{"attn_scale": 0.177, "init_std_o": 0.0497, "init_std_down": 0.0573, "final_lr_fraction": 0.1, "train_tokens": 129200000}
MLP neurons of a small language model. Each row is named by its layer, matrix (up: input weights; down: output weights) and neuron, and shows model dimensions 0-191. Each number is 500 + 25 x the weight over its row's rms, rounded and kept within 0 to 999. Numbers have three digits each.
After each neuron's rows, "fires before" lists the tokens most often just after its 100 highest values on Wikipedia text that the model never trained on.

L6.up410:515522507462525464462518495521489464420516526519485503449503505507500495520506520507472532485507497495490477483514487518495481492483514479477496508458508510485448482520526523486522482492496430517506488532520480503542521539472498491508529489547518538498510524506514479532564507536466472514451536499454497514463499533515530517481534469513482525469495497451511485490485514476496483523442495537541483509463491482481505503502486506514503470514521545554469534498485499528479490487520463527497526503506525544504526519504507463489507465477454475478522494497547450518487474528473496496
L6.down410:486508510433518468513524529486544508525450520487480510489526547504482543478529550511465470523480492473505528495508486513488509512478487442465459472514508475458474498454517490488515472495492518547474464477520478560504532459516509527525510509482497446519535516474502517498528470510511497504511511542521466480503499493497490518504494523512528543508528503492487476490456507476488499491477484480517526491502497459543514493474521529520545444486524460471494467505461488511444527509456521458569491495470482524507497500490482495519513479497514466466495506522519519478488514484532499498
fires before: ",", ":", "–", ")", " and"

L2.up66:517473526482499523493536542497472477453498511510531478492546491489464471465550498565498526522505476511500466514503498510527470456522511520460548435505503492494489509487515526491530496473520519503528479494539506487490509520534536506500495495512488486516521486458488498512516462507462474485533546493520466472558529503497511473504460511529482519417509508481520496501494465518523491511547522452522517506543491522490506507475512512477474503509508476505517473519494485458490528530507455533506519477488518508478482481545486472481518537510439506471467486511520497458477471533512470489
L2.down66:471512505490526491509511491530505558557524516498558474495488562494495534540471512508495471482512491507496491460484537505505451520467499475498512502483520513462478523534494515488557500461547501501496515529472514540494532516452473508491483500529462507472469483501504471499514495525492473465459478514486441478540517446506479526475515489477523480535477554470518521454525544502456513497467494498458532485484481504497496458506480518499482503475484497524490518464499484500479471479504529480502496523487443516550504553477485511510543491472526505516542506503476475493496492502503504519
fires before: "-", "\n", "2014", "20"

L7.up89:506525487464475540526493477476505468512462516502509484460483499512481470511477479478537521489528491510462503476522486485487451461462463467513463461508530517472484500497572512465498477496491519511481557524507508506538477484501452492523483499493478453496503541497507489511546495534505503488505470521485523491469523521512471502499532486532480497519528474466523490528478530525523511476478499565501473523498503466523501487505460518516518501490493502532488453511497466490554529506538527543525480517485533512480536480522486525521547452494522514484556520501508523512474508503533483561
L7.down89:449488517474500475462519482460529523465481474543504482477519497527511488526490477512463491482494523508491522477493473495446506453471489502477527489474493485463476481486536520494543515498519516499481483510534501477501527491469516500491453525574462532481510515524551493503510495546485443506498493572586472501467495496533504480496500523535474493506496541542459491505515471501528525511504523521533498503518494512552489522525474491485539485465512513513487522485484498530482471486476487526482518510476482498503509473501522543505519519464477472462509484486512465493535514528472501538
fires before: ",", " he"

L5.up336:483471514517522456493505493479500484490449513524460430498474453501516492455492492512509507478489526492499476482505528525560523490497524506484517441520481503478494532505527514502463495460523531513524483522504485509541491503536504517532485454459519532475498555510507522502517484516509491468474515471509469483497518518496515489459499518512522468510465517490507498482485509468532488538532517525526498496507510519495548553476526506453537469525473498484461475505510508523482527507481525475548461520482497467519488557473503514483521477465482525537491465475445512503509460499537518449
L5.down336:497522493478542537502527579502550493494488481490469501500502472550495528485471509509483498483529530505528526466502496528471500533508529533527479482479487482503466519521478520517485480467482509502471502519475519511464464518508512495472490552482452539517469518533490451521454472495519494478504478482536525487530490511516493463495503524553478492486520531461524489492479477477535468466515531485488502525504519510515500496491498483448458497496514538497498485497492504526534512491572467536458521517490539496459569503517472502502504532515467436513508475490489509499479485514462510515
fires before: "-", ":", "+", " (", "\n"

L2.up764:510486475503520489528469508512506498491466484514486490485465509540480525452484515486459459494523501501519525522513531482501479504450488453505496477519497495559515525488484517483475502484569534478533516463470492540519502516508507464492443464541526467479523524533523508490509495527492475485454466500505457502505496471522502478520501495502446514504460510479529475492436530484503471518484504511468446533517510490522486489496512535496472470526514501501493486477522476503489480519522518477473503527537499490478519477513514507478559501492511519543558577544469460521505502505498526498
L2.down764:542484499455492523514493475465484518452474487511510508509511485502523503518522495472543503501511541530455524529520542501493448484512460506481476463504510523514515502469518495501504518526463485496541532501460514516523516538513500470482500467505471443479492501494510518503515528478527462501455518509545486525465485484454553507481457524475538460488460540508476495540525458467503496473506503469493483511505533478530507551549489478499487499478528498495500505535504513473490459527531513498484488486460471498494537525472463519516478515515499526451493498563497548464501495502504477529
fires before: "|", "ro", "\n"

L2.up283:481486529499484463497501558503500568472521503555498466453513509483489500492502479507496516504489505460510475502501504508496561492459478456491465482510467493463486534466477496490476496497459478453516508482520478496481498504495511492508545510523460507494526481459460500477498454444507509481494487457537500482488527507484485487492465516543493529504534452470498479512507482480498526526480551498484543538518480531505509503516476520494502499483487525498514513488513533502469488506460457455494548494504522473539477470542477494495516482587468478502464531481500482524486537508492478503
L2.down283:505477476491527505501512489498490512519443498504508519512519523539499467511516510502504530528503457504466536513517512491513438509518519529509476482492535508484501486546496562521531497490508521505496470554509560481492445473476525470508456517507492480490499516482533475532521511519508517518509510535499463449481465474509555505507536480492511507506545482520500536486454543492440518523504481511449491495505480476519497514535497519502460485485504496505501476496481462535518498526493502516488451510513544496543459569518501499485500530466498489495483478455490541500529459490541531491
fires before: "\n", "-", "The", "American", "R", "C"

L5.up404:532517494470510510463524496444508513538506503463471491507530450486485496485496516511478578467545456499483473494488476441510496507516505505499442483533500486472511498509499500568503500504514473521481505524500505520507522525530498506483468553498428488480522510510494532464546542485513492474492448503531500514485461497517438474502566529467514500464512453523488469530484491498513512519478513491513495501525513495496511502523504536533530520496469515460504530485478499477492481500473536496473500480486491488559520511536483531506443506490503489479488542513476510496494497491514509482
L5.down404:503482488499519541500509483519501502536499504475501514524533491500512554505566462559493478525439542478497524470504534492470520469464471504498522480512503547517529488428485483519549522482491529502507499499518516515504470512460506438508505495487503477532523500508491521504499476478452454480530528501503450492502503526556501475520488456532529496491511521535471519488493496518508469504507521491487491517506549508457461518497518493500464502475469467506508497499467504535522498471490497505538458521499534527484486545492495508523521475493506494538458495514468525526465486454455470491
fires before: "\n", " the"

L2.up648:558468489488486482486498463498503508528488522483483493505499473430443503494459513500526540519522502494504493527497537491542507511488530516512513488499530441495496475533482509521538503532496495497509520537522482516483463485496516467539484565452559450548494519501479492469536468511484511468539478487483489510505474487485515490500501481542475494487511476488454490477519496488484456513505541488457488530496518515509479513507502469511471490507476496457502477536467536491571499558518490507503502461523527482511484535461490493496495472489474449511494518488482482519502492550481470485
L2.down648:499516490498477496506531533498487446473484486492482536483506525497509527496509486520527457497536506479527516555478502485490447528474509424494506501493529543452470523448510497462478510494523533505472496476495507473478526490518520510501484494522468505509518479495534498526527512472541491537536541503477501497473480467535510536516513455477488479517532509481507544532493497500505499442528469499562544522484479470476489491510511460498501543515479536508508520495525515495504545502478479533503517484458509483492494460519513456517539526462500495495498478460481489431463531513504506477
fires before: "\n", "-"

L5.up537:509516550477530490472506511507482535501510492498472476481523487497529523481518490500476493477518506503477494454521515528488459498499474539487488476493558486456494504451504501484527491512507480509512452506497485525522481515543458499492492453516483491494514505506516524537502531526520541525486529455509549479472499492531494504499535466509513521459534484493521524468455455475506512550476470491515445497484480493503510495512479508461504457449544543503490540466494468538500524533500446492506510484462490417474498507507502488469506486481460480536462476495501499537513510537497483473
L5.down537:460491505504513481525529455475540499482463452450554461504520540477451498509486547518488452488513468467467492504481499469524521466440502497514488516569478485538503544512493492495498461510535523520490538487494519477515500480471530521470499509497509505496494549486493511433516486555471482474485528528502482517492519521474501458501475503500523508518486510523469522531503497483490501483504555543490506527558514519492474505490504537554513503521478490494482462526480504493541475448517533516515483495509478498530481478483507533490502484474532503493494519506481505461490485468506505513
fires before: "\n"

L2.up349:495448467467473495516521551465455528501488521484550469505506459513488490527472480512513517486541495508501468525546524520505498524510464522518508470521479497525471508524477506490524448486503516501527555476493541519520456485514532511489528462508491485543452502499464510455518470489516514513522479470486474502501527485500499533484460470522474483503553462477534505477521501505523492491508497482508500509462448554521511561486481501497527479495506521532537471522535487491439507476538481485486525506501493483500482535475466511500491453471490485483486518538490525499506544514543499516
L2.down349:503504533511529458512466510496515506540546499512488487509487499539507540473504525482475478540484520525450463467484522515535453515491536497499516490459536504478475543501507492501528478473497508465507481486496490520495547484524473474508481490504498524479526510567520493494523464494511515510487508525481487448488481508487520507529528458485556544478546505532464497502469515490498539471477497526449479492511503483446455478469534532504502470529494517525503508477531527492522502527479495526530524501497460514560496537501522528482536504484513477491515490478461446488488477477491541469
fires before: "\n", "-"

L7.up534:542533512458502443507503529495491523483501519478503476511501490508475495535528479497467505436493451492490515483529517501484501513476499498499479510518464498507448508511491477501523487505502495503464508510474505505559528500473539494476505516504481519530478511512472485506505476555522461513527507525474518536509498482523507545508526517531512473536534553472515488512483481452509503510483506555519508536497490455520542534468464483509495466511493454529522470502496475549516503468503464488488496495524490509524489514479546541532454485474455460474532505556495528526474477500565488495
L7.down534:528496498514512518521487501458507527471502523485527541492471461488506513476435511474500498534520482558487446511500534521450502509471503522453458507532486486472496491484540524514484554510485477490492484502506511519519542507471518482463479434497490510521512496506472498476499527442529478504489480511539484497533482524482537533495524527489458490473469466524443531496472494479504487516546466502481506513450504534515476476519480486537526509513521510545489529514483532508525494477559521494470482501463496525462502534510505549503497496487495512501491481502465501478539492502502499549
fires before: "\n"

L2.up704:529486513476503509481494512536514500569504515490544507512526461502487528526491518499495506483491543521530534501508439605483517501487530504522449447507473548481509525520501517511494477487487500496504533542485481511505532534476493443457557479522517455455496477495493518516512503469472479514491466502510535523517477485483483519472511525508488492466537496475505513508489486466503499458520495487494484521499514493524506462492543466506532499478504469508534491518482522556488489493475500507471513493503494518488461453497490508474482486495496485497557465547524472509487529514504488455
L2.down704:521530467479516515492502526473482491482487457521456513478475530502511478508509514455499495509511483475478446564500544467516484492509477509462507494518560476520527438443494506504545515491527473516456504442506544498480476467531495477540452532512478507523523526513537520498501510495497504488495500492507476473495467482511514502519541478531479517522493536480499493507497510534516484489474464483486484476474487512497539538514471531532506477507535539500456523453514471474471542518497498504497488516483484517525510520492520537502496495500518515469477497455480488497553473479486548555
fires before: "\n"

L5.up403:519540497488489485556509556513520502465485517507477480486523493453527498490488529564477534499530503485490485486451467513523445481526512534519458479459481486488487500528478503529508510497463484540498507511473434482474517502514522508498496484486466495504506476500552554564522515513514481529543521464511474494468504477484488515498480564478502535495496503501524509536494486500494474489467502487519527459510534487517525516487466501544512493509487500500499485503463523524513453509515476501471498514494525547535518485506464483462470489473492468478549496533510479510523523459529471462
L5.down403:479513479537520467454518452487463520548515496474513510493431485500494514497501472484537516469489535454551501505497499467498534516509476521543500497515533504525517497494476517492533542516542476482502508470509541482490514495493513468485471518533492510502489540502486486445500485498493530487435526507477519526464488505521490486534488517490472512517515510483517461500473505512479516506508467512475479577554443498492497523521510463518493471483510455474514493504504495480519482498495490481531531520535510517483508487487455450470528479530507493551448508518484500518536512492459520542
fires before: ",", " "

L6.up329:521499532455507517520491489459531496534488478537499487514539487474448510458498503513476517480487475532554511517503544493535499506428514484533488501504486492474507520541484492484483467521494521478517528489503452517488484485495514500489534501490474452457489479536489479497499500492494518482464527493484491461486501548550475471499480477529485550459530494492506483492467493526548463513471486523529521551467491489451474496541543459496513508521478472504494485458508541465530530523517485525506490471501495481531482512544495471507459518491477521527500478484521566497487490494479481504
L6.down329:507470478521486493508518486486519493465485532513469524535496505515500524508544509551520543479515473522501478489491501483505549496468494508493484519516477533525487505425512463453501528506565505479524489488471510472520484534476545463501465497533495525553487451500483466525518451521479503493494496510530518451539467519571524480451521509528517497528450509485511503522509514483506501456485508531488496506472537521492512478484525464503492482452514484479488492491516488490476472480521510491528536505488540507482505552508477524534478491508493490509493499465470513478538527469461544509
fires before: "\n"

L5.up651:500514491512505542483482486508520473498467472499508468512454502481505503500543500499497507502459525464489504575456489529497495485521508521532474480514490500454502506493540449552496471418504540523511467529452497511548517525508517499486509484474482526485497482457524451496482501496520491480468518498511483494514542497531544494492506503491533553468453508475545521504456469509495475506498509536556513491504518484511483527496466487512513509477499454519504474524495497508476468484480502535494497492484515452518524510533481516465496530457498509562468462475508525498478481466516515490
L5.down651:530462523515515510495531505524507492469477528511498474491531532523547502555534504506517500485474519533505495429526566484541509509500475517489456518483498511507526496506519541473506516505557477471490463513510493519497476469502486554519528490498518443509510502501489523491508468504488537513530515467472525525548456515455511465500502477495515516481501495516477469500520526487487515477479485490445503498528438526488509509526481467488479495528479568455487448497529519487514495534517466542482482542515480507510518503491497499499485513453495493526506480499468479475485474470522520458
fires before: "-", "\n"

L5.up66:507482434464453496504477500521486466482481502514547467502504502504516480484493495505507511510450514451472508542509484513467465506509461488484496494470474539547463472465540522509522503493496508479480493506487488480499465494537486511523510533557504533482440471511543514548515512533422471510477537475470521512477515520501547523518511507531483527472470520515482525505510460509527502483474531494469494518497465449500508522470512484521491448483517514543493513463491543506534521492518482485517515487516510490513463487501505509507516461502452507485517525539505490499474526497521450482
L5.down66:486510518519539507492476444487519508552450493528493498495491476505488461517518511481516506514482527494531482525493516482476493529499532506539484469482540451523459465480498474507498527461503501522463541475500484496501529504493485452507495523549512520510455503476536507534471489485504464519521526494528524536502547545463500503501494436472549539490477485499482523480483525471513489519490546509504486523487508512483521453503505471478495515474581490531474512526544510489485476459467475518481559524459468523500476520490472476481494463481502478524504514497525515497493508497495525535
fires before: ",", " |"

L2.up595:488483497455500498495530511507519516498446454509449526511474522548477473509475464497468492487509506462516458541514497513515505558471510505506531490540509504495462467526479533473516470481501527473473486457482529519515521527508508465533469479479509544510541456475477514476489488480473456520489482504507471492508503490518530484528496506561478498485542497414467518514504488496531484481500500524504482489532501490514489509520515537523496503523513531519518463492490484489541502529536507490492497464551510480527527529494454502560510483523469496526489516482508487546510493457518461497
L2.down595:527497509472483461493552470565498514499500547514531498505482520486518503488521534478503476503493507510463533515499534526474463497479491501550453517462511522464456519493476520513493518530512533555518492494512515486514518435504469496467513489486489533505508479458488462486469508475494474487496497468519505503512514535541523506476507513476517465480477506478499478502516516510458518489495476538492529491509477462464494492485462481489516531506522522493511517443467512475542501458529521525529487506500489563497474548528465502532518543488550447483514500515451468481457497493505497489
fires before: "|", "-", "\n"

L7.up574:494506496493491518505485499476510503513460494522508499478461521519490544525480536573489481508505508488524505486502484485485520521510477435516492491516515535499486498490526515501503497464465460498500554495542544502477526496514511491507500555478515475508508532510521526496455498503465493476469496512483507536484524520538497496544490498515529506525532522470521492495472458505531517574471455537543477503494470460427510481500478448480493509470531493466500487517492507509494457439506504496529497543458518547491477502467484487492507515505493517491512478515510507559562497467485517510
L7.down574:531495539490506507494536483502522501507535540516537477470495482471500481513508493535487553516479528473480495469492542521502523445502504509494574519524532497504475449493504500452472525477424511522476495530496469460530490515448479523515500507473500519514502483491479492517548457498474445469507510500491500490471463516488476502459534524507485477528516492536510492495494534510509470465482476523502484505463511507530510461545535506511490506519497522495527481451486490565487487505482461519526489517564502480522484500531506494525486508542522486503513554484496510502519475488476522525
fires before: "\n", " The", " It", ","

L5.up750:516560476520485483501470532503529522473516475521470477499525503482505438471452489508470493494508520500535480516503507506473499506481502543469475497503509519487461522506509521499524482506461476518463484546442487492495530495549532468437503528525521507490490526488516485480492542491495502499517518491524521522478473521529506481539487479550491501496490508515465520486490469499563513521459526505505503526477456493520493494498424519537530458474495520505481502472473457519534493524528493518492530532507465484507503460451520513531494504461493469497550458476505524523503530497518498542
L5.down750:515559467534504550461505467530451458558515521484492502531490536471512486512508499476506493511509517509462518516513503468450530440514532460453509525527499488515544505513549506531452491523469514549475522500507486473503461471460510482523504475535487479512504522447462526479529492494543487468517515502493490535445513504508499499462509503480488518469529522463475531512512535499494488485532491508535522504526503468516529502491456472517491516489497504481501486506505497538531498510476463491498502475461498490518472489476496474464502466525530520511541512473493504495478519517527552518
fires before: "\n", ".", ","

L5.up366:512515511445510484521550532483472515539510530509491525500530472502518528540493478498472510477508487489489526495501480492511507464474522531543499474453482490505463528569497545514524524464538498497519507510504489517463506530518545480468515512498477508517425503474481479505543492546503516494503502489497473511518495506467528541466496484517449480480478450506451539524507478512507493510494475483507473464553495520474495510502514508498515540558527475464526489513494519512512500481474477464480496483519504485490487489547437494495496540469472486511473457510523504513498511481468444493
L5.down366:509482510487526511499526491439572509529510538509504473473512530465543524509482542476516490537499505469509505454475496510522515523470521483521506513489503503474501518504523516483526557476510518506515515492524518521510502485517526487524524525427508512513490495526555467478473473517511515535508499485535520526488477515484500452476559508501468525505515481484529472482458517516491463490507480454484494503447490490518475530505500461437502517480520509493515513487503473474538529541500488477529504468512487474500456535463479471531533494464538475456475498467518468493481520508460484484
fires before: "\n", "-"

L5.up546:487481462480486505480551522486529487477425484486483517524488503543502492485523538493448487471488478497503469493504505491503531540485461488508499516526510505512483526501476539484518518507501512525505528516509500482458485515493481500471499504490529486524477526456534530448456493486476488468473467497509524531490506471513452449500494515492426476519501546494509501495495495486527539515509550511491490472507510483503487508471483505472529458449474493484494495505487499562546475512500479506452506539522533522510506506544527540477470490488536466522556492533481470545464482520489480490
L5.down546:550507482502482519445513449499477525549504521525502480526491514533508513527506533514483498443525551499488532506499502482467531539499492493536484535473472511529516481513504492510520500497526456545466451485469543513497546476489496523491520492502503487524497483492476516489491504490491509487503476482532507468496523493489528459527525500499494507498536567520497502498515513496493490491479504454513427484518450510489506520557502484460542508513540500502494496485429526556517533483536496488483514509522461488485503488547513471466485477513522496473535507494509437494513478489505475527
fires before: "\n", " The", " It", " In"

L2.up697:514513488536508530495501515554519487492517498499489517478465501542514496555474484513464517505487479498501468503452511529498554491430515516479523503451501528486420546520453542509467519504512500484496510522506462485495514493466476464506534485486470472448481497523506524492508449516467496501534522493545494505502520513520483534527551519536519449518506524514516500452509446470509497481486493532522490493488524534474489478486521470513505462507503505536483471469500528531481498477537451479473494512491504488499478498493490498512476481470513446509450519501489472523522508491495533490
L2.down697:510532517485558510477493508464527529510506501481475487534483464514531533433507509502515509509563463493480477518475533489488485515518493490468453499536495507549512444496527483502495503473516498511507499455456499505496524488485478497479503470507554521520516512492520514486497515480482502443500503502468508509447511507537498498493527491543511537477536447466488476523472488490521473510481476524480496522503470486448501479534513556501521520487489516464535561488490484536496471511487518537527485521447519511507507552506529470506479544517535514482500518500468516470503513522474465522
fires before: "\n", " |", ")"

L2.up435:488500488487529482514510559509534533470492484454488544502532493535521519427478466528526496474535455507512494533521460517512482510451490465483519456480507458502457500494532467513515502493491457534453501509500516495519496482501496478494539501515531489507513464460516551480513508530508494531537471492495503482495492522477464479485459521527485500477523534484543508476542449489497510492474500481490477521460482448459500507541477485464533462479464486495499518467520480478517471480480485524496506534496506490528512482516492501458527527477491481457485506485485509512496571484507505518
L2.down435:546511499506495480487491488493494502516504523516512464507452494480505472521539486488497492473483483519537458440507516495511516474485503499458512461510510492517481481534501532513519481511477521469539523496490471510485533518502495472545480472460503513467506528471511503494533476482502539465509486469480500500519464471428491478481573477508506523476518493494500466513507504548506480475494465522516490513537523517493480474525467500460503487472546520503546556500469504460525526507524481541544529510528517515434486480534521476528519519497509491543465511459528546488514453482502484490
fires before: "\n", " |", ","

L5.up115:510534518513483480474511550529509523515477523546535473511454475470489495544495435505562503553475477465469521501499492500481510491539477519453487500504531520509502547498533483482516511537515558496513496500487490508565518514498502517474478497496494524486474534509534491518519505493491500474507488481506529495528541471495481495492493542505481522471491485514526482446514492520515459485499535444487528484511552513509472497459509482477513524470473501503507493503498499498482461501509475480487511507559495457523538475522526552482476500507518458519499501472507516497493446513506542441
L5.down115:521498522484487510494527536527499452492519491529486478472533494484513471516560514469477477465483525510530491466505521533484527527501494492512510495483446453553520480508530477499477507498486499506497491515485538555479482521473487464492516484498524439491515513484467484511523519480516518512509466477503494530501448512511547485522510488481486472522492509472492531477531528512461571477485521562521470498511514542476455498518533539491503492481449465494487508482482473530503480467500516492499497495514526520475546485513491490496519500429501502448474534525491510470508498508493441532
fires before: "|", "-", "\n"

L2.up254:478494491519482500442514527493541533511520476495504533480525506491541496535510501476515536456516503475503495470502539464502488497473506486521521451481485547503466512497505481523477515484491528515504468510455489521485522494472531491496486498552532487521456487528514566480492462490514500503513480453491512475467487516488444495504491526491466446475551486540543486509488513490477520514478529497536496500505485482539494500465518531491480479526485493586490513485497474524507498508494467503520503525551521507498461465497480535471472465533511499441498520524485528480493500551469519520
L2.down254:521565503508501476505533506521495476582483469469480445511475524555481472523501522479546527495489504499465463467485504518504510480489506517470496479509475533536480500484490546530512540482509534507463496485509509505498480451521508460506503478488515512478528535512511476494486512536472498505495504498503505525536490488476540500469547494553512483505494468537472491509560531509483520525516496526493487499531481466482493509542488481489517486507505520513546555505467502480521480544516513494500489482505449462510480487491539510482469512463524475461533485469462541506496445521508507475
fires before: "\n"

L5.up255:488534469507530480534504506488493490467506523530506499506477493474503449529500542528501448521500506508492472510498474523524510500490502495500469501495512509504442481463501482517546478500491461481465521495467514471525515496459542528577514499482449493514483475491495458467495556504512491514508494433479472534496524526466541463496493482498476524532503561473487497492490475479508491485490485482451527519467540492523495569505536492489527492526517509517533463526495484529444510503492462492470530496512546505480505503513539528499490465520521496472463497486506489511502554490519518511
L5.down255:463486506495510472517471487484516495495535517509508490490470481565577560462528427472510466478483524488465522506518525488501473513520476502525457489500534509437493543464445488499532453481524523506490487510498497520517513517509449514474475525473490463504491512519527491517501499476505505486497480497515513502502499499528465501542494478459467460499552530472497488517498521457478506513509475502517531501481509491526426511529511507527497497510517493521516523479489488486461499459485505484513542510481517491474537524522500501506528526481472492507508460553475471512469530497457494474
fires before: "==", "===", "The", "|", "-", "In"

L2.up550:479502465436500516498521489484509484483533492493537514489538498532460495535463506509466483482470505469494512473494535471540517536451497547548516527480494474543452512467486495489459495472493470466477491480469542520526517553498481488483464518457496544488507474494519481529500493502500528490518507538515536481498519507496493486520511516531491502471564468507517492507492496438498529489535450473504498478496452488508498491479499517478521521521528491532479482493477516499515513477504520447476522531536497453497481507519484512516512487501480480489454482474475502540527539526452483456
L2.down550:496519509492483509513548501544523496476528436441480489501533530518495475503481539518466501484468462491492499499489497529544542523481503498513476517453529471504493494506546503494532502514500480533457542494506499546500502526520538457485501494462524529472442456509484482493544506537493481492489465538504502511502504510485519457506535502519475501501504463510484487514452532503483490533514484497504530472523458492464504530458501507452540517545501447502472493489472472546515509530511505469491490500541509485527483468506465489481477507490493535500551475467508479537509495516463469486
fires before: "\n", " The", "-"

L7.up699:457513528473465515485496479488523530516455520521537485486505504500499427525514481549527477488488506543506480505502494499482453522492458475495502477483525542490468472528478495489474525487477504512474492485478466479511454482462498517508478498535487489479506544503495529542513494546523472501504512458541506533497545509539465524522523498516504492490494522506474525509483495506499477488511502522492476488528531481500549544473482479517514488422518460514458461500489503512552500511494507484510507495523513528539530477438475474474503553511518517447539517534523496509512520462487520520
L7.down699:496462491500524507494481483470519455529477486475508549476454485492501451568486504465515519512515485487488508469452514507472528458507473516477524504528565510503503505503509507484463531480476483499499545503508503464536500487482527499489477496545494485527467487545493528492464471503524460511499531508524518481484517502533509505475511484520528548447512489493489497484469517485542471491482497487533471497487475515541524462529499503468523465491514471473522489456501498525551541455480484492505494525493529512516527525474490531503450503526508505501539531517535453549541487468519477517
fires before: ",", " the", " he"

L5.up211:500573441519515508490499532547515512490511478496471491487503551501521523520482502491504466504478504462505542511529507500519498491514474488474486505491549471519477525524515485483504515487541480525523464503503485524525507477499502554502514501498498482489488500485509447503438521467537542511483474493472507509527519446512446513511497520537487511484501481518510532560502469454535489494454514503465468555478510507482514507488513522474496456486520461456509435531497537516504520509477475518515494484509474477497479530524496506487544532473509474455494462497474499535445508504510492487
L5.down211:486485520552520500536538475515492493527500487457573544511496496557504521495456503527478500505510501503501497571484489472499476467511504478549472487546463513472512492495492527494530496492496529548474533484509501532467493501488464501500519500462473494491492525474502527525524546499535470454495501491528507558495468493515542522482497473440511515491479527519552523474487475490495533535472503523447496497531502508538498540487526511513518492476492504479475474522472478530495484459461504528513516526495485506546516536494472462500496458516490481497488474474501531485477480472509495478
fires before: "\n", ")", " were", "0", "5", " mi"

L5.up98:499476522484532469511508466488468543492471539457476497515500521487479457490467517536467511477505474469514525438486515478505496539488509469484488516473478481493507480564520544496466517465522512469501503519537465506528475516460521476476516455486465495493516489460525484504494494538527523515520503491539509473489525529493518538467500495533477499489548491513503491489486460528503511526496534511488484510534516463521529523484491501454479487529538516446481500511547484473523531512522521503495505504500509482533490454459509531480500489471500451510466480549523511477463482459544505459
L5.down98:502499502525509519496496552509524515544501534551506528506487457448483477486512471471483532520486490503514494455512523485524498520526511547521463531498495533496476493499482557464509497499505469579514453494475491554483477502510519546513457545486506517489486495510496512522501537492525477483457497503481469501472494477494483496451541508505469467525486518543472455499532511513516503480505487503506495514505493523531522509507479519547521505494494479527543505474536479534532528497543473473470477520503515540473482516459492503533497459444481472495501514530492506486503468499452475464
fires before: "-", ":", " (", "\n", " UTC"

L7.up553:493520500502497522499509481455516507533457506521519530503523481461507532499455501530485471504502484465515511493483465476522500523475534540509475517506485439524512495480458527501517505480469431478506519501505505492495475487445525543520504554504516473471475492484484531484476512497490500529533515495516519468502539478526504482496525465469539494470539510553500482509456506470521510503474499480524501487486539520517505461435502486537510498473534504512500563442459520516476522531481456527511519473531513477458497518485491478464522493514494465507498488496513488484520489483436492466
L7.down553:495464494494522496510498501524513503509490491485522506476532494530493498470554450593455480480459488511520474481555548475493513474505482482497491495483479530509496556496542519542487500461527525514536508512491484478538529502478468462483471461506502497505527516492510479527508471529516512466477504507512461500531489523520483490482508512524521533498482485472500517471517520485482518481497494475523517512528486516491469476523483517501454508447528474517512461528501482506464462509506520463500508498492488478576479465471526477560486489465536539514471454536468515499500498488528495478
fires before: "\n", " "

L6.up573:477535530478549529492490533507533534454463466494474462487516494463498507490509539469457525492474518516531446525483535492536529524443452476506450513510483501494503496466494530492492519450503472544502483510487465526484503501544505488492485510510489503442508496510503547489484483516513534507468492517459532505465484536541529489508490487474515496465519470499508502545510508538493501494457527573481468521503517513496497465501486512459498476471508508559503499509476486533509461513517536537469532501497483507455503519506476543489512511503512527477528513526507500518468485481494515479
L6.down573:541492505513503469496538460479504482551527562503522512546466510461516485527538534504481466510499500536480474488516501480479511465498528470507448491541496542506480492486490547461521511492494502503481494497484492538445498517475484500494501498515522491510526450456487479499542477484490480466545521519499507486495467515511501532504521482519492516492525539518513515532516516528569482494479516524492463485511446433498478472465472482484522551498495496523475484455486535502499486451497479497495478542493473551530501481537453503507506489456502494492509503492507491535510533485496540488
fires before: "\n", "8"